python train.py --d_model=160 --n_kv_head=8 --attn_scale=0.177 --init="normal" --init_std_up=0.0698 --lr=0.0144 --beta1=0.95 --grad_clip=1.0 --schedule="wsd" --decay_fraction=1.0 --decay_shape="linear" --batch_tokens=131072 --doc_mask=false
MLP neurons of a small language model. Each row is named by its layer, matrix (down: output weights) and neuron, and shows model dimensions 0-159. Each number is 128 + 32 x the weight over its row's rms, rounded and kept within 0 to 255. Numbers have three digits each.
Before each neuron's rows, "fires before" lists the tokens most often just after its 100 highest values on Wikipedia text that the model never trained on.

fires before: "\n", "The"
L6.down542:108178128094133116175082183108156087107025159097101161115135168104157126117127133114101127065099138123164147132112104106184132154159138137126153146089104048140184140127182136130117108155161104185123112147125094124114103106088211182097141080128121127093114108077147119133110164151136086150181163106122156119105124115151110123109182164061165116158175089160104104073123172090127157165076093071192106120125134124202189125163078111082132157102135146119152143110138115170154141087138139

fires before: "s", " by", "2", "1", "l"
L8.down96:110123126145126180164096103131122173096178120122100033142131115062165085112117138088189165149104081136135131140165144149152103123142169138102151095112094143135107121182142177092117105143152080077109109110064140129131139128124181114137129118128137089170154119159124172126125158097168101155127136108137078123154130147099217078064183114119134054077175085154091098065107105167155133162154119114124127184073107178137154170080098145150096127171144072069155156152164114121160145095159128

fires before: "1", "^{", "2", "W", " (", " |"
L4.down150:148139133140166115161119134114092190093151113149128161126161111106130074109204153148130134094107153143155114164108112097128108109076112130076151108099096150097106141075043088204154103115118115157174119178109126079158084128087133134197132140149110124147190113195100138159113143094157177061154093095129164131170121146126136139133097160084177064075158158202064118090127117140091133092135139127093160126148126109142083054067115136143183125127166144165132135142088081166138124161109132

fires before: "9", "7", "6", "8", " be", " have"
L9.down580:178108186132151202131134212131113124216113136175088080107093122144162141152123137086140161114159092151153131127161093090094077180139140134104148073119090113125113168149114147123112197095127111080180111204116155136153124099150112124147086131124135119172125130124123090139097168117169111116129101147134183131079103121096149106147096174113180079144200118069129090168124156131171147119159149088108082099104136063150097121142120141144137023151137095130115152105149131115060111076130119

fires before: "s", " |", "\n", " of"
L9.down522:121079116119177134089097120126107115136123161117183114112121139116142186099069125168137094114158128150134085141149136125105142085148108110191151023125123119086089084141138141158122057119099111153137147079108085179100146132131180083139153119124100141101076138099184129160141105173135081121106170104115143073194144102153125092077169117123170165152096089217199126147137148137156150148158137112130094130113118159139081167139111126066111133142161192140124112145158240129159101109139107

fires before: "6", ":", "5", "ber", "7", "4"
L8.down272:106120090111112145166102157139133112157097154164167046093156137141121090104125133121150154150107115169139149143136113042118123158187154171189158064153133135087167115120155098083191159092134129095112138142030168146138127093078113101148126101175054120148118097124113149174101171124106158165143117126148088129178098176090088159168147112087160151151124148137111135154116114072128068076173111123100144163093204125112147186128162093062105123154129116116123118144147148141156140043114120

fires before: "\n", "s"
L9.down403:161082081127118123073151106155095104116157152106096133073130154100165111089124168149167057134078095090131132122152194117148152149106131165169140088126139137143164084132152148119139119107097134050116161121190111068157112080161120153157174099134160130084120149194206175156143186151152118141154114094139158136140089124163099170162139108115098140139170088085125097094099130138138151158089066154113165125103096115101137178111104111085130195106139206061066128140079115100157102165140119

fires before: " ", "1", "."
L8.down424:142147159107113108152126141145093163116120192062082165131139176101141158086122126189081160104134141129114133122083106107181158169065141105069169136149072156100118178124105107136140204176135070110109131166133079154148064062168178090121164118108114139152100167077121089192095159138163085122115144193089106133110074081147154134068160106167115116099089151104154104119164143130132140124126143131165152097154125102150157105100146159102116094093123105124086100161143169188160144129179179

fires before: ",", " he", " the", " she"
L8.down137:099141170133171111045152113116158101143129053133076140131129105158134144104096135120127076129118135170182109137132113122144156097071115068100214065100165162119131089100149159130192090142102132166147193114110114180085112133104124151072138140141124108125133059168102131112132143122163115169132112186133202094088161121176090151084076131127136135142111129133094125115105221142123124130089118101146145165094160138107098098205187117165085128144150152089080123152149106170172163125129123

fires before: "s", "0", "re"
L8.down442:081164138175151137101102107130118054077114067082145095202109105136128178149123151085101138125130136079127139131069093155129126081201150165143111100165082091153136122118115110142122175141105162125147115135162147130093083162144165191176149146140128138125093108094172084167145123131143123140149122123097141180164114125127120079130076070192115135101076064138132174086115119123154170092131115137144215099131091057202114114188111147161066135164168093170146167142142116138146127130141112

fires before: "\n"
L2.down471:140106176073160152121110147139085123105097125181100141083114118093129183143126082106110149145060044119138209142138117126121111160151177120095162146111132125129133117149127053081090114102135099123172067173123089160136103133188158151116130150215186179112108094130142071142168096175087200078126171118176141075084127071168069168117145112109131101122134143149105132120120135128125134095184187118104094126102157108159150158142156148103113175115122130094124139141134106170111168068120103

fires before: " |", " (", " was"
L2.down402:189155156103096128129153102138076150088115098083105107148150136131122090135135154102105135138111091100145163129159072135195066095075136176118076198086146052202114077147073084131104117142117140159155120153115089036129172147163099125201185160137137160106135109105108156146147190155148131107105107102115167124077141184135084146168186148122076138143135143103130149108102148131128177136134156147120141137148128122120181126140109115128141145135143159071123149124049096131114140160136039

fires before: "1", "2", "6", "3", "4"
L9.down483:171111148101123156094094107136105127160143143060121141128103168177112139111105183120187161106139119132129091186223160108136094143045131093147148128103075136101119130131147146132090155140139123139141126101178170085051102131154138133120122168137108147107165099148102155156155138072102097099104106141095120162118122090074108079094110151169118162163157053118204131094085153115180121165097133091095089139050084183153133141096132126095111131106135198137161149110131188196110151118162124

fires before: "\n", " The", " |"
L2.down137:120140107123098164145101146103159127151070121128138131095179165146125096147099153124072185104088132100087210151077141086188125078177124124106110131163126101174159171154085078090122193126160131123158134174101116213117160123098103104114151158134143147174171143094164115177108097160105115092133135112098119122085197183147069136125181047115185105148119119134070116129116136059117120199142127126116158150117115090068138148090066134137104139147140125143068122161140103154104111117132104

fires before: " ", " the", " a"
L9.down344:097117133162099135107170099101136106112101170092135136190143097114100105123141125156154145116141107043095153104116113140134154137073112137173112169161134117094177152101152165092122094111130127107112207099147130111131078064120145121112125120098096159121182186112123144129148100128074089139131132160134201161132158109219237122124155129149145173147123114094124079066079094148125115088148142117053159126103138113194164165136177066161108082102103129135126135147114067176165138096162126

fires before: "\n", "s", " a", "1"
L2.down495:133138157099131132166181184155085147122105128106154109098171135182087136096178174091082125096091121094161125123081127122157130160104088104125119106085157128160128134132113195087162080215068104108118131129176103145116198142119109088141116152132082155070170115158113181166065134185148085106130164128149178162193154103096112161111082086086145156095103089168129117120087212132126161094174162137136151123109121136056117131135083136122132092101146124176095101119129128158072155134154138

fires before: " |", ".", "'", "',", "les"
L6.down349:163155120130168133183126108145118124091117150136058140083106186086131164081105115133087186086137153119167107117144113094111142109124133145125097086115130135173097141072111104185156085201114112097158087116095139132166152156119083143115070177180130141160115150144074063133153087140180108147131188097083133054169144130150164094148118130126109149176086185117173126138105132169114109172082078071110114144079165189154173147090086155070146180143130122088111137143141105088137152157133153

fires before: "9", "8", "1"
L9.down79:134143145146183086100158153091129110156172089109114152137139115107105145101085130077146113177107111121132071164168153133087090145073115134085134102222097117072119127100117151139101089112129104103115111113104118218142138136160114083125184178153077142166192185155130165103090089139196155147147077142205096136128147100082144143119108108134121106107191119142185088146107100155105136144165121125117117187092128139093106141094141105140168185127106137108138192123118177135040081142123137

fires before: "6", "7", "5", "4", " MF"
L9.down485:155101138127139131169153170144111167074136158120105109153135141128140141128095126059169131161086169104185123131132109136065173074107139094163112186171174121137101133109097050190170138125134149111100140100091135121158102084201156146178065115131140130114152153161140127124118152117111072131165136104173204107128072082066099136166079093126101116132089111105126118033196113131113177115135119134180164151173122152115105147161064107096116108134160082125145195120116079128149111121144112

fires before: " |"
L8.down371:105122156155133130093136146087123175098094093136103151092097161121159120159157144080122145105175126131078122145167165131077115113125128104109113142138139219129075138092161128138087184092116139149153080064123067114130151083154070100091105108124117164123130041169125177122091182114105091104164142119089178125167171147100160150162117127150158158126151120137075137151153052136108172148083080108136071141095160086155148112127124143144189186207169160119166094111075111125168146091114143

fires before: "0", "ics", "ed", "is", "et"
L8.down487:111100190105152117114129119149107161157215090093107114068162106108186150100173119094140130119115098137145146083116114144142094125120163064133187118131112142155130088155114154088170112135115189183146151137114131193114187118146055125122102096117132080071065130121118075177102116105131187107185146104152135127117085157081076111086102147160146083176110123145114147144129188097144181093131143183149144160111129170123097136175160067112154085185161146134155134091132138096114114089075095